Weights of a small GPT-style language model, trained from scratch on English Wikipedia.
Architecture: LayerNorm before each block, learned positions, biases, untied embeddings.
MLP neurons of a small language model. Each row is named by its layer, matrix (up: input weights) and neuron, and shows model dimensions 16-111. Each number is 128 + 24 x the weight over its row's rms, rounded and kept within 0 to 255. Numbers have three digits each.
After each neuron's rows, "fires on" lists the tokens most often at its 100 highest values on Wikipedia text that the model never trained on. A number after a token or word is its count.

L5.up53:160143152153144140126121112078146132136136132164107130129114116148112106138086131128140116124144119105128133154130136103124183116127082148101085127140140147131159101119106138130121063193102144108140130137123121151112130147130094120120101183160108129131151057110131094111149094142153120138
fires on: "ot" 20, "oun" 18, "in" 15, "fic" 13, "om" 9, "ate " 6

L11.up330:146160171146111149144127066137119101106128159118100089108108141113129103129170085182125121080150111127142171124106090116115121123111151128116105114148124115156152134121145130134139134105127123129141121149145110148120134132178115179172111162099123084174167098130139119134141119128100095155
fires on: "er" 22, "e" 16, "r" 9, "c" 7, "re" 6, "ti" 6

L9.up216:130086144141122110201118085157109150152132122173093157112091123084088099112078133093133136143158113098138110134128118121125182114137100144087093098090129096123117166119119148117137142132159166124130122168135127145136120097140113176102153142137117145166165164127122124138139117145154137156
fires on: "am" 14, "e" 14, "l" 13, "en" 13, "c" 9

L10.up144:093118134115169221118124126126141099153140127118132106124122101108131118072121106125107130091131130142141138121148125123106142165163114139119138146137106106124127153179141145141142125133126111151128104131137139145164143123145115152131159135189100161144106119154125108136127134179127133144
fires on: "e " 18, "ame " 12, "ou" 10, "at" 7, "oc" 5, "u" 5

L8.up316:113105156173131193198105113111154106132146140159123106139113106102113102146127125133156131115160133134165103150096115121156162116094108164152127200142079117134136120142107109080118136126090125124114085164150145128138161079158144157116099121176115143152133135123105121097132153148145133145
fires on: "u" 50, "an " 15, "i" 12

L11.up649:142151147162137147122127107170127098117141081109094147117152063143167153128160127151137123143089130103136130142143128095141137113175100155109137128139080085080133152125120121107158124148114142118120111124157118141120107113139148117138120142129122159099145096133135144128129084138134116070
fires on: "d" 25, "ic" 17, "ec" 13, "m" 11, "av" 9, "duc" 7

L5.up231:129125141129154132180106124138160154119139175102156126135117065145163127137144095140115138106121119100139139111117094109109128100110127187143112168120105098144114093133115160119077156129117136121101115128176105116153127122172113151124098148137116108151137141134154159137146141114122156118
fires on: "t" 48, "h" 13, " " 10, "u" 7, "af" 4

L11.up300:133111127103149174136110140159106119110126100125084143135093140142163143127117121139122128137162108131204083143127122113175138132147096156132079118133101118116122140098166109117163141114153121129132123098134110138113144123134070102103152101144137152139117152153135089103109113181128118172
fires on: "f" 22, "i" 16, "li" 9, "it" 6, "ir" 5, "y" 5

L11.up563:125095138140092185117126114111160072118157100101153134109130095135143107162174091174101104165112093103163129160150167098172132138098166169110159158150136134155148093136133132106122099137120114107102068083135110138108125135144157148119139127147120119145140127132122108117142122112182112095
fires on: "ti" 36, "l" 33, "e" 10, "t" 10, "ro" 5

L2.up10:109131141154127110140129117150159094122147113143120131182155080113115126136137096125115108106120090110155109158094114127113143121096107162184088175123100119168139095151099125072142133121134130146067129150139097124107163099141149108173169138156130173154139157103137153141119109159152130168
fires on: " " 35, "- " 27, ") " 16, "W" 8, "n " 6

L11.up676:148188143129115142171129092126140132112135109148104092137143167130126117142097130152105141178131145149115140127120160123116098164096143147158069104124142138119117141121143120137176195136097174126074114141089119129160171120110134132131144130148067129127115137116112151113140125114126126106
fires on: "id" 23, "e" 17, "g" 12, "in" 7

L11.up351:121100138180143066142090133069122105117141127154133135122118112133123131160104136149119123121186149129158113122118131112155123109099049141133128129140111133138109123136132128143132085170105136127090086091166122124077117171133186141169091120126150099113112120123127124139114140143145116115
fires on: "in" 59, "as" 16, "am" 10, "m" 10

L10.up687:115112149157157180138135114105089138151136159131092085109115129135135122122164125117147168141096101140132133128059137098121157136109158141110134135108112088160148099124086139132160144126064112101116110118185127135165150119145092117120148125156125126167153101151166142149125066143171155067
fires on: "c" 24, "x" 21, "S" 11, "m" 11, "s" 8, "uc" 6

L11.up452:085138147124123145152121154135152148132153115116123125129143113129130156149128169114096112097123120122125177132081092111128165116141147175087096108194115140127153158125136121134161107133103111142118134081107091138160127074132131146099107101142134146133165137091157124165123082135157121103
fires on: "v" 41, "=" 13, "ac" 11, "j" 5, "ev" 5, "| " 4

L11.up672:105099121158148138116119113128159142092131095105091072152148125100112142110123212120151088142135088150143097119139130121186092156138093134069079118112129130139132136134123134141138138156108120138106156182099127163123139115133095101108145120127108138098153118125139110121127143142139148149
fires on: "en" 21, "ti" 15, "y " 13, "ly " 12, "ec" 11, "y" 11

L5.up540:145121143131126119132103108162124126146141187137169099122127082137121140071135145096099142104129140105098123141108136119101128089070117136137118132111116099126169140214076172117114085111116115149132119204163160133123148131162106110120128157172143158147127140123140143168141142076147129094
fires on: "3" 20, "7" 17, "8" 13, "1" 10, "6" 9, "9" 9

L9.up387:109109127131176159124125105174109123129134089099081129131137115151164166142148190111177171106139164090115148127101101098162117094132108148109105121121121066134123127133095135106125098124112149094098078116144123153150139124155127136173158102169131114150127107123165144150128116153149133103
fires on: "ec" 28, "i" 24, "ep" 6, "ch" 6, "m" 5

L9.up727:113112129158118150125175122137132121141144141136081080127111099151130117127161126133108130109128074117131139136149154120180155109075127114148107125135153128146157102153071148116135140138112081127131081159088110129136123086150130132139159183148139127123138110127118132184152138132130114134
fires on: "t" 24, "k" 20, "y" 15, "m" 13, "." 5, "q" 5

L8.up26:085085130165151137121128131182140129130127138147094093115109136128128097115128173165110089103116135164161126154068137125132115168138092109119127122100110080145138143130128102126132137146145087131104119172120155157120142092152117108130101108112108118131133130120117076089122125160137126121
fires on: "ing " 23, ": " 14, "y " 14, "h " 11, "ly " 9, "n " 8

L8.up653:116146134175157117138109114116130118116146164144114100123111062143159138073143136116103111145119121116147144129168141121129162093048118117152068161076128106170111113153104154145124150128090117111129125150133160127104121117144136119126101164131137131180137116132122142173160118129126112126
fires on: "ent" 21, "ag" 17, "ak" 13, "m" 10, "k" 9, "D" 8

L5.up86:154102140150142138114109150106107074142131146160132135125132094116140142143136076097118121169120105134123135127172132110124109117133117148062111145126157108136161128121142120159167073167115115120170119137179147127117135153120090087123094139191154129146150127129160076096152147129197126075
fires on: "oun" 15, "A" 14, "ec" 10, "In " 9, "ic" 8, "ac" 6

L9.up400:138125131134133173158117122107156124136156111128108107119122140137156123159152158121123102127061120127091140126072097125108154183167132138149143146173134141150120093166144121109141135093089107131085105153084157115169167108146143159140126074110137127166113133115155157101124120150188130109
fires on: "p" 20, "i" 15, "f" 14, "en" 9, "od" 9, "g" 6

L5.up461:117142144150132144093110132097148139152139132152103127129128090109137136156122132148104108177102116119179087128122152109103135114130113142111084159146136089133165112135118114126115091172113096084133125158176165145091134145097128114145111121148140158137140129121148125114157087154147085117
fires on: "ic" 75, "rec" 13, "uc" 6

L10.up176:095106157169130149159124084148094105151152153161122111130138095126157137118161129126170150102139098141124137137104147115123115158083119155086104160122113101112134100129092115133098160115066150125092118116153130124146156125136105162109100129188104106159146091134140098127133093138127117111
fires on: "n" 31, "s" 22, "m" 21, "g" 14

L4.up734:134125120153127153149147107172124136127126149123134140137125109166120103092122126126094130106161138120098165150079099131136101124134128130169125099109114118136133139119143117090129149123136103162122112162117162151125111112177104139123147147104064106136132118115130148089127094152142110127
fires on: "in " 18, ". " 10, "." 9, "(" 7, "ing " 7

L5.up616:076116124126089108131160157132143094106131115192107102137127147127105106107070162160142113128162151113069144126075192128153119148119092130119155143151145136126148150178151097100166107184148136129100129148070152139131133137132107152128131136119126122133145142125116109127098142131159121157
fires on: "of " 45, "\n" 28, "[" 6, "{" 5, "(" 4, "In" 4

L9.up593:095131141156093172123119109070118111131139119108129126135086120146150090107116119140126163121146132097141068156092144127167128151144101187118119098121111109161164153113135116089162157127110138066137094133153130137113142132122083189131134150139132135121110125154121086138154092147126148147
fires on: "e" 31, "oll" 19, "u" 14, "t " 7, "i" 5, "it" 5

L9.up83:124097163133138120154140102138141151154136143141158152147121127153144150186115136096145120075132115106122129110145127093111133152128106133154125162132137140155162094183113108122087152088121149176072127156129136135190150143162146165150146110095101128139137125139117094125115113155173153136
fires on: "in" 32, "x" 24, "i" 20, "ther " 6, "p" 5

L5.up206:150171144163139124129123108086110123144148124135102110127132082116105126151113138159148122129138121124106104162137160098139150141132081109112100136104143095126147123143143108161169066175122135141130097125104146158098126117123181102148138190133130144122146085117127120116089126133139105106
fires on: "ers" 13, "or" 13, "r" 13, "d" 11, "ed" 7, "tr" 7

L11.up529:146130138096105140130131123097150072132141147143105126117122091082119116124148118118117133130136124177110149178097135144137116130068135163126119130132127154145113128110134114147137113155103148132161107106101150111114127153113166143098109155147132150160150147162170163069092140180107111134
fires on: "re" 19, "le" 18, "si" 12, "p" 11, "ag" 8

L7.up570:121150133146106132135125130132144131183142115150090105105125133110111124198060100148145084144080137139138095147155134112164176180111117127122114119133116143120155112125176132090185139121123173111142119093128129132106125150120204137121142120132131123125145158135130077115134113175137104117
fires on: "ug" 27, "it" 20, "er" 14, "ti" 6, "ent" 6, "im" 6

L10.up277:094128131150122121082147130137137129086139123068153129121131137144112112094127122090122139146159142166100184145133107130130090116100129128143139131126158098137177151134118147109101145143104171104114098147127094171162127130160088128135145133122049124164132111119170116142112117124137118144
fires on: "==" 58, "===" 41

L10.up731:136107148151110106194157126131132138162141128123132119129100086086116133138150149099130145089154166168113144152160122107135123170087146138162126143119094084128115112178078141139100114111116140128106111145150104151110136149096160105104121149153121124155117135092146143060145158177151114112
fires on: "is" 38, "le" 15, "ly " 8, "ou" 7, "ec" 6, "W" 5

L9.up402:120144173139120089185136107143136142142139112125085138126123115106088074128143103127134174182125129166146113157130079130142142119160168115122119111126112087113108126137122126109133160165122144085086144130118127119135128135147106140124135147162138146136143113124140110079136117136135184124
fires on: "er" 37, "r" 15, "e" 12, "en" 11, "p" 7, "a" 4

L11.up202:117094138127127107197153126132166155121158086118100124113142171133095133119114103147084115172157114112170148142111119122120125149100107142115138167106100142142152141100164161133117180132113158076077134102129129143133157118118139128134163158104081126127165141113098097098127131112121170143
fires on: "e" 21, "t" 12, "st" 9, "g" 8, "ch " 7, "as " 7

L4.up437:155131153152165128110119135140086097108149119141124126138125093119129141136172138122131110122138101127113113157109119095122133124118138184152069141095148127143093090147113131085145113103119180125098133137114090121123150093183142113146128184108150139129174151123135117136141121142130124170
fires on: " " 25, "E" 12, "N" 10, "W" 10, "C" 8

L10.up534:145142132149142121135160092157116102084138114121141136126097106122106117148165117150135100139093142138169150133152156106119075123117109130116033174127120121123123145136157153104130150170131121124093142143108153143125104138129132112131112116119143136107114098144107150143161104121170103125
fires on: "3" 41, "." 15, "el" 12, "ab" 6, "–" 5

L9.up146:157089163151130154125154141132079084109140112148167110124112071096144137116139106121125130068129109129115139117094171125091102171098117150162101145169117159128113095154099122137111161138114161121115095124096114133111162131079146161109133115177139112174118100121103147116173107168121091077
fires on: "o" 19, "oo" 14, "s" 12, "g" 10, "U" 8, "an" 7

L8.up758:107118151140140123123134133112111086147125122084098106135129116135175138087123177153125111132104134157121143126086124109130129169124109109145139127192105127139134139207146125098099112118126157141094119132136116148128164152144163118104140137125076149135155118132105115113143120168180145145
fires on: "of " 56, ", " 14, "in " 11, "t " 4, "ember " 4

L8.up547:134134131120144158139178035187136164090113144116107109121140131146124095121149154177118128112130116117147136132071113122112127119134145115129124131123144128132171118136101157131125131123122135074118125204158155140145193074135080120162140114104093106108121144138152164137147122100120164160
fires on: ". " 32, " " 24, "." 9, "and " 8, "l " 4

L10.up178:075093148121111162100134115143139128136135110123120095137129120138124105172147152138118068144119170111144128148122169100202107170141149108120116137127092128116137102142149121101138136131101112090115108169110164128177184109143145121151111123087142106124124160125158109093110114131121131125
fires on: "en" 24, "f" 21, "t " 20

L9.up132:137127137124126121142135109136116110122149139114129174103125128161172138126140167145137125146150095100164132148111110115107135095112071115144141094119137124128105145115166139112163135109152102098148179152137132140197101128109175090139165097117091156132122129125150109170117120138120100115
fires on: "ur" 34, "av" 27, "ow" 19, "et" 14

L11.up392:114123127131116163120119163151152100084132141134137133125102156084167040144126102150172137121099102123157160138118119137106074159135116130134106194137104105109110143148083093181123113163138147119117123115130105143080164105156130155133168104150089117153132097152108082123149118159154151115
fires on: "h " 25, "h" 23, "an" 18, "o" 9, "ot " 8

L7.up745:097133143138138118159159090133170101133133132142102137137108087091112125097126120157125088137103148165118159141091116109130151140024116115140121120153143113151158121172123148108130123165117149105088121136120116155132181137124180093133093148139141163120112143123136122108146128108120138159
fires on: "1" 18, "N" 16, "3" 12, "2" 12, "7" 7

L11.up22:107079132131121120159162093133094113168150130120105110122108120096116110133135133118132150101121121140143146149139144108118105156071121136156073143120078109148132082153123153115089140148104143100114083119118078126129132098137129150080125129189149138182143172135142170143140121128145147130
fires on: "W" 21, "L" 20, "ec" 12, "C" 12, "H" 7, "K" 6

L5.up112:050131121140093135106123135102087083091113105164079111124145130106130146157095147206153108179119127134104148143103156124143150148143122131109135156128106157134131151117127083139142106183094158114105121117106139139117161142136188131123145105145121144149158109125122078095147115166159125100
fires on: "\n" 21, "N" 18, ", " 18, "J" 13, "The " 8

L5.up578:089139109133126140168174090149146089133119106148121089143121097146134129126107175186153107154104144146146122107099115122087124159105084132125148160130121124172168168147118121118164165140102153120080146151120149149122142131115157109132108106136120160149136122129142098123178127146184133083
fires on: "for " 28, " " 18, "-" 17, ", " 16, "en " 8, "; " 4

L10.up464:100104143139141168100116136170154083135142128132114085127115130118124134152149179109111131149131145104138099139072187126154112127118148101130142114130096126119150140091142130068133147159120150110165118151124121154159170123116123095145117165141119138098102118128127084122112109165130108142
fires on: "oc" 30, "es" 23, "op" 14, "ac" 12, "is" 10, "e " 7

L9.up765:140100140154159146174170145131126130120157120138134107120049097116135116157117144172123145101132116108178145128072151120131145128103085168128146130102061129141141146103068144124100128118130121133075125136132130139132134104126108183148126109139119168105147129133126164126137143166147126128
fires on: "ag" 23, "u" 22, "f" 9, "h" 9, "th" 7, "z" 7

L8.up321:128121131138107139106114147110104108136152114148109120110120111072109157184133092187119099126110112137153103143118141087181103131144133178135070139140110071143141122135148110149187086156117128131113116106148120143110131127153138090149140121152155141150138115138136083137113093162127107132
fires on: " " 17, "T" 13, "S" 12, "r" 10, "M" 10, "rec" 8

L9.up548:104105158133091156110147078086127112139161140137149104126132115124166131111138102134149125138140077141134124173124132115128160131111143155109129144132100108179134116183133091164121099082135130122137096137152102142102132144106157166155167147143095108135170087132124109132130135116131160126
fires on: "f" 26, "l" 18, "r" 12, "u" 11, "e" 7, "ut" 6

L9.up25:137146166116121101157123117124129132113189140145084156133101094147112180104154150114055136156166134152132080176104132117127118103132146146178108137094121112134123168141127117111143142123095154108131153170148122140110131099141153127136118153159141158168150125104115157136091084123113121103
fires on: "e" 34, "and" 15, "our" 11, "k" 10, "d" 7, "ow" 6

L9.up273:109112119129137122126112123137149141171150125121116089129137143102078134120122134151128142175103149137127155155173181101156112094120128167128130194111138121159145133137115126102135099136127125106103083125164104132114130152119103135148098103100126119111126139134138054097132126130198145125
fires on: "in" 17, "of" 13, "ic" 12, "ac" 10, "t " 9

L8.up374:099084137122143136075125123124129138052138130132091148136159121139177144131120106116158111181131125107160153135130133128120101133109123132141116159147112146119123146138094129124115107122138128100138085124161114120150133125144139142110146109132098121134127102122110115129110130184112127128
fires on: "an" 40, "Ch" 18, "ch" 12, "|" 11, "o" 5

L8.up163:106131121119093134117176147138080105115132115151119077123140157092164127148105182170148118137111108138166158131130144122094124160120129119155126158130110133136182146138116123138108135153113160117118129125105130153105119133084123125136142125135128119150136152123156106149140111200156100109
fires on: "and " 18, "e " 17, "y " 14, "is " 13, "that " 9, " " 8

L4.up236:109114128134132154102104118127150089166133115153116114128135156099141138160140133135134103127143087153125124121142125113164106140142081151081168148108122123129147143117140079170156100140114117127075133112130135148202157117158118137168159122176131139154146140143150130105146098163169141123
fires on: "| " 51, "M" 13, "A" 8, "S" 7, "=" 4, "oun" 4

L8.up170:122114140130112112132149130099087109125145146147104068129113130145120120064155115181113144158117145133118185124120158126127140167109133167117108162116081125151157129123131111131136112104110133158076140162081120137102125139130084143134132152110123103129123111118153151157165125138138136104
fires on: "r" 50, "re" 27, "om" 5, "op" 5

L9.up394:134155143178102143157110122152136122140135153152150065124144123112074132147112132114138138141113124160095134145129109115151133175116120120103154153139131110116135154153141172097142131149122112076094121159111087145186137110148121152120139162101103161142163079143096052107133086109119136134
fires on: "n" 39, "e" 18, "t" 10, "l" 8

L5.up491:131128145159139136121096098111162090169134131113132101129124157137123093144123135140113165145141113093081099147119170110108134141134106123093128167126110138146159118107145102134165089144132162135118129109104125154091165075143181136148162150157105112138150106121107101116122118110152131129
fires on: "al" 18, "ed " 11, "re" 10, "d" 10, "tr" 9, "s" 5

L10.up11:155150138123132116114158094134115097116142134131047109134118121098153132130112150130143144178149128105141137132088098123130122138104142167109090137093091088128124121108127158104110112143059143125094104173100116136114155133187097147135108143193112155121132134131165144148139094165154126116
fires on: "ol" 28, "x" 18, "i" 12, "ec" 9, "ul" 8

L8.up44:108137144138186107115120114141109148111128120137116104131096117117119143128150178106128086147167109139150128139112129113104091093073098145100122173116112056156122157152106118112100119134097109112089139118099146149091148122148103152136117135094125131146136100117120111176178098118153129127
fires on: "es" 43, "an" 20, "is" 19, "em" 11, "en" 7

L9.up267:119114158152140151171097099123111157116152129122155132122100112149131069125116096143150115149145095092139152152129127106137132081125120170129124131125123105161139092120098128137128102115086151095072147129102130129119108114131147186156099122148136119155147156125107159145141137154134179124
fires on: "j" 17, "h" 14, "u" 11, "ab" 10, "li" 8, "i" 6

L4.up259:132126139138173132112075137118111143148134140127082121124104098111134168119176073138116150143113096143141142126129124117107123114109096147144132188146117090158103083144111116112129083176114143107122123152166128134126138132160118140136093163179125159140153072098140108083159088125130133109
fires on: " " 24, "-" 17, "ic" 11, ": " 7, "ul" 6

L7.up493:102093128130152205109122108149136124141143128125126140119160107143134138160148150115154099182136142116185141152116126119166124161116103139101143139150107109132146103157101142075163142120100151087113152139167125130129134095150122127151163115105105129117143142131156093149082148137160151159
fires on: "e" 14, "t " 12, "al " 10, "A" 8, "est " 7, "h " 7

L7.up207:133143132142138124121159103110089150136131111132042126131111141143159132174145118116155093121103142132124154145118120123124130131088112118119140133129114126139165143167137128125116159131124110134119148140165152155108149134115194132114145129118123171149156087131096134095134117130153131106
fires on: "d" 33, ", " 25, "in" 19, "n" 6, "un" 4, ": " 4

L10.up718:131140167137116178125140129115127107159146147121171139127098097114106102194158108099147138097145119128096104105137097108125137152143136157145160137140135125121105136152118132164130075135111068085147093138140142120183147098145144141128143127189121186176149147131126161131131118137136131122
fires on: "at" 29, "ou" 15, "rec" 10, "on" 9, "il" 8, "i" 6

L8.up157:096111126133087113145148161143143074117144121151121087132125134143134067102110118104131156088142130108111175135121146126142117156135112144114105102136098138152130127089164084145149129111140113152094109182099119142125108113127157169127111176095093133146160109144153123135125158151165105138
fires on: "el" 34, "ay " 16, "ing" 7, "y" 7, "sh" 7

L10.up351:129121167126143108114132124138182108171155126159115138135095100143122140137124127118134081133134180132163114141096144106114139121096080195096131114107127131106120128136175130141124099125130136144172151138142140139125157128132183119133105108124095151133155113149154172087131097151136086161
fires on: "er" 21, "al" 20, "si" 13, "le" 10, "ar" 8, "ri" 7

L7.up285:131150143167148125084110107126160114136144141096144121127099099155128155132142128140120139145091076189121149149115126113117104119122120121135105182116137138152144129165129121134146114179089102099133136189119156135115154142115143093139161183136141176132129102135120148127151116140158131115
fires on: "." 96, "3" 4

L7.up470:156103138140140110113142124091145111113126135149095111137138072164117112137112148116116101095139132068133147144076146108179134146117140142131101107147101117154151131180131130103147121116127131127085139116160112156120173117126154109146135143145106149140164125113143102114112105163135163111
fires on: "The " 34, ", " 20, ": " 18, "Ar" 7, "the " 5, "=" 5

L5.up152:065121128128093129100168133107109060096119134110110094124155131156125123085094104172129123131122146145084128139117168125170144155117139138131172133142103150126160166208149088132157112161117149144110135131106139139098140169117144137118148087136101130159137130117154078154133117146163114098
fires on: "of " 69, "(" 10, ", " 8, "), " 5, "The " 5

L8.up342:123082124140107142197134125137131142124133138149136118127153108084109164145095169154131137140183153103181115133139134104129165151098110126132120149144128068151116139137139143123112163136112153121117082149176099138125135110132155139137104110163118138114108155153135067108117074141106132166
fires on: "at" 18, "i" 12, "an " 12, "est " 10, "ard" 9

L11.up213:138115133132167137083152103137134085128127161099096151121082109062129127100146130125097113177136104153145141125136124108168110161140114148112171148120106114122107189125124148147172133160085132116104108147150118144153150072133082196133150132203143161121138123152120106149135086133133179132
fires on: "c" 19, "A" 12, "F" 12, "f" 9, "S" 5, "M" 5

L2.up374:100128109131155151141100128179124121148121105136133148121138142159135079137114138125113086094155123162147153089158100092116109112111111121109105113048091129123145098136133116110118141129146130158110112176147108169151137121150128103176176155119083100194165125143158135127143125160126126076
fires on: "n " 25, "in " 24, "from " 14, "om " 12

L4.up617:106147116137119126166180101184154139100124139116116149134119142121112097079137127099110149099158150122095145127119145120135104122127148135154128118139117125121144113110147158133149164124126170090119100164070160142131117146130094124100135130093115134133145141130196134124156131132110144164
fires on: "." 39, ". " 31, "a " 13, " " 7

L4.up551:110163157149158176174188102140121100124140123120120112137118081151118085122178118099096145124152114151105139141085152115148109120122135174152080137095112134135117137133134121135139148114116142131111122182120127141183153122149142162126122159084091129143166126121118134090136131148095126138
fires on: ". " 70, "." 19, "\n\n" 9

L7.up186:127137135151139129148111111119133128137144120172109111118110144149104091189132135150160089145121152100093135132123139120128155112129153128137121097116123100134155098100162118098173131155112160104112107136153124135117134131127168125152141122104126132144130130106101116073139093178117107154
fires on: "ug" 28, "ov" 14, "amp" 9, "un" 8, "im" 7, "ers" 6

L9.up125:100128128140162162149112127103133179120169125119144127118094155119081120141141150130126114145146128128210156151107142114121163171099101139150087170135103112142118119110145107153124133121093099135077106133140138119127162113144091137154075108126108165132157160133137123096146137186127120154
fires on: "h" 19, "all" 15, "g" 11, "an " 10, "v" 7

L8.up553:092157159136096137139154106157100130093151160142122100118085152133140075177132112129114136093129124123134114158076111130133122128149128142133068115168122134150104105124127147105132146104142105123107122179105123134127156106126139138143119116095093145136135111113166161151110110124137081146
fires on: "e" 50, "ing" 14, "l" 8, "er" 7, "k" 5, "at" 4

L8.up667:092151130158110155127112091107155089105136127152105108135134125117113100161138102135126050144108146167118123130135144118103132156113109140105108146099129122118166125095142055126148082155135149123123132146080160138096146119135166129135080116143119112150154106129138125035137098128121112116
fires on: "re" 52, "g" 23, "si" 16

L10.up583:143122133139141105126107103101176117139139088127111114141118144088116106120131170097156146157140153158114124127101076121146121127094112121093124119127103102159129170162131125133108176210064149154094144173129143118104142150123089119121188125186138117101125148135132138078128112136124170147
fires on: "en" 21, "si" 11, "er" 11, "S" 9

L10.up174:140160157173102106113100112130092140145145174132111068128122138106151100120092092122118130142119114146116103121132156104129150130142110185105116123141135087152173121169084087104139127160108107147133128144139100124068122122134135119171118142156134118185159109166122146142152126129159125090
fires on: "ri" 36, "r" 14, "ic" 11, "c" 10, "'" 7, "I" 6

L10.up159:120139161127136117103139132097129071122146134137120091136107106111153143097120118173108124200103100145172120135115172110101146116123122131127125109118116115138110066120140114072131131175090175112099112153115136148167174129126119105096135144124124101105119097118131106106140077148141136135
fires on: "ap" 41, "ac" 31, "op" 4, "e" 4, "r" 4, "j" 4

L11.up443:148167158138165131129146110108099148103138151097109086133101154140153100112174150114168112130114103133171105122101103104145135124059140159128100149143085128145110122132072143134123116120091158106094120192147153123113157111133055131166075124152106169143121140122128117171163104142117135103
fires on: "i" 29, "w" 25, "ic" 10, "2" 9, "ol" 6, "oo" 6

L8.up221:128150134157121125128117125109105126100118138147088091154151089123107136168109134181161093141126113112135154160128116118124095170083119137113110138168081122176162155194085149143158152154098140130134131139144138131100176122140174106135125124149131158140191124126132079135131133129122135098
fires on: ": " 44, "| " 21, "T" 16, ", " 10, "; " 7

L10.up474:137114139138161141123103067170121129126135137151102119115121154076098106111136145108119107076129147139110111139123105120091116196113117125118148161143117107132155135152112156087104093115157102112133103111067124154102142092164117188166141160116129157140137088128152109137098104090135118164
fires on: "cl" 40, "t" 17, "ul" 15, "i" 10, "l" 6, "re" 4

L8.up197:122133134135143137153136117162144141177132124102113128118098124156103135209088132171070112154151141118204142143111147104172147175121098169115119169126145106146139114109129100136154151179135130151117103120134132150142145118143129139140150128129118158121149139143079118122111125152097072154
fires on: "all" 21, "z" 14, "h" 12, "g" 11, "f" 9, "el" 8

L8.up733:112130163151104103130099134070107123138135161131080111116132142158137109183143123115123129177099124134146163134143091115107174148128102170129110146119118140130115110121106101165138112143108132139090131128089078123101134148123079138139118146180142117126169162145135146132176132137163133090
fires on: "ri" 51, "og" 10, "om" 8, "r" 8, "ran" 4

L7.up53:087144131121103158143125144164130110117124103122135115123105156091134109111133151178123128157091113151140175127127156120130104163086102126133165166119109158133176097168133129133169123138117181087135119135080153165126151118097166136145143153127102139147129102132143065088140110155157143133
fires on: "or " 32, " " 21, "and " 17, "/" 14, "| " 6, "ed " 6

L11.up148:115160165134118153122143133135104150151146137130105133115103133159127160116168110126087134088123066159152119163160141116134100108146105158155150116096068123174108109135175127138162132165134120098146126116125120143156126117121149071160131143133098131149162081144146126143149147168138133101
fires on: "en" 24, "k" 21, "ow" 15, "av" 7, "ev" 6, "ul" 4

L8.up559:099135120120099145138176135115137127131105147167134108104121128144157125123123132159122116153141122161150190104135124120132139169131117154142153123112073140119170101101110177114109154132117141084100097118089172152138156088128108148139144132136092128134151136134159106105172127125158137116
fires on: " " 27, "y " 14, "e " 9, "| " 7, "m " 6, "t " 5

L10.up681:136144152155162099140123136131112123120138172101116143106102077139123122083154103142123128167105107138167159115104121121094129123111133130142097176127130089158150090128133158153110143128094130127114124146098180137142159132196132118175129150149122108135167130104148172125158096143149127148
fires on: "d" 31, "D" 14, "z" 13, "le " 10, "g" 9, "k" 5

L11.up307:133136145166165093110094120158106109147138139148090088136099102109077133135154147133110108130184167129134124128150163097095113103086103148093130160144113102113125116119133121139102119160111141134142099091128139153101123155134130126130094147168116114162126085106125086121144083135134098126
fires on: "es" 21, "is" 18, "oun" 11, "em" 7, "m" 6, "in" 6

L11.up4:104113140148127107137122094114135106121129161095096110126090131135147097142135158184115158112141134136130162137060126126126108118106152133130078149135124126145103107130126091095119147117120149153080115138126144146115121149152124115170057130147092114155123097113173138121138150141094133168
fires on: "in" 49, "er" 17, "le" 7, "m" 5, "re" 5, "k" 4

L10.up58:101130117136106152117161142165128151096121111147127095151121157128130126192111147138083081168098125108097129144125168118153100169129109143125116128106097150132135156148166095094130099157129114156138112136128148141150141120115102161134118114109116132152130194148113050074118129165116106143
fires on: "t" 26, "p" 23, "t " 15, "on" 13, "c" 8

L9.up163:127136167128104120152126130119128127112166159129137095080109134171130130089144123080072163121100135112092121181107127125136139104137107136116132147122084105149142138122127144123133139146092153115129151138140168101118142135145160120096144134095144123135195142138156141119099174094123152163
fires on: "af" 35, "en" 15, "P" 9, "and" 7, "p" 5, "d" 5

L7.up760:137113144136138125129161070152158122145139162117118134135098104124126149093101134141126143132160145147084101132168150130150121100056128124149142140139133096151146149177134128110136088171119110118113123169125185137107181139152127117143103126149124147131121114094096136130102139104150124126
fires on: "4" 13, "7" 11, "5" 11, "1" 11, "eb" 10, "t " 9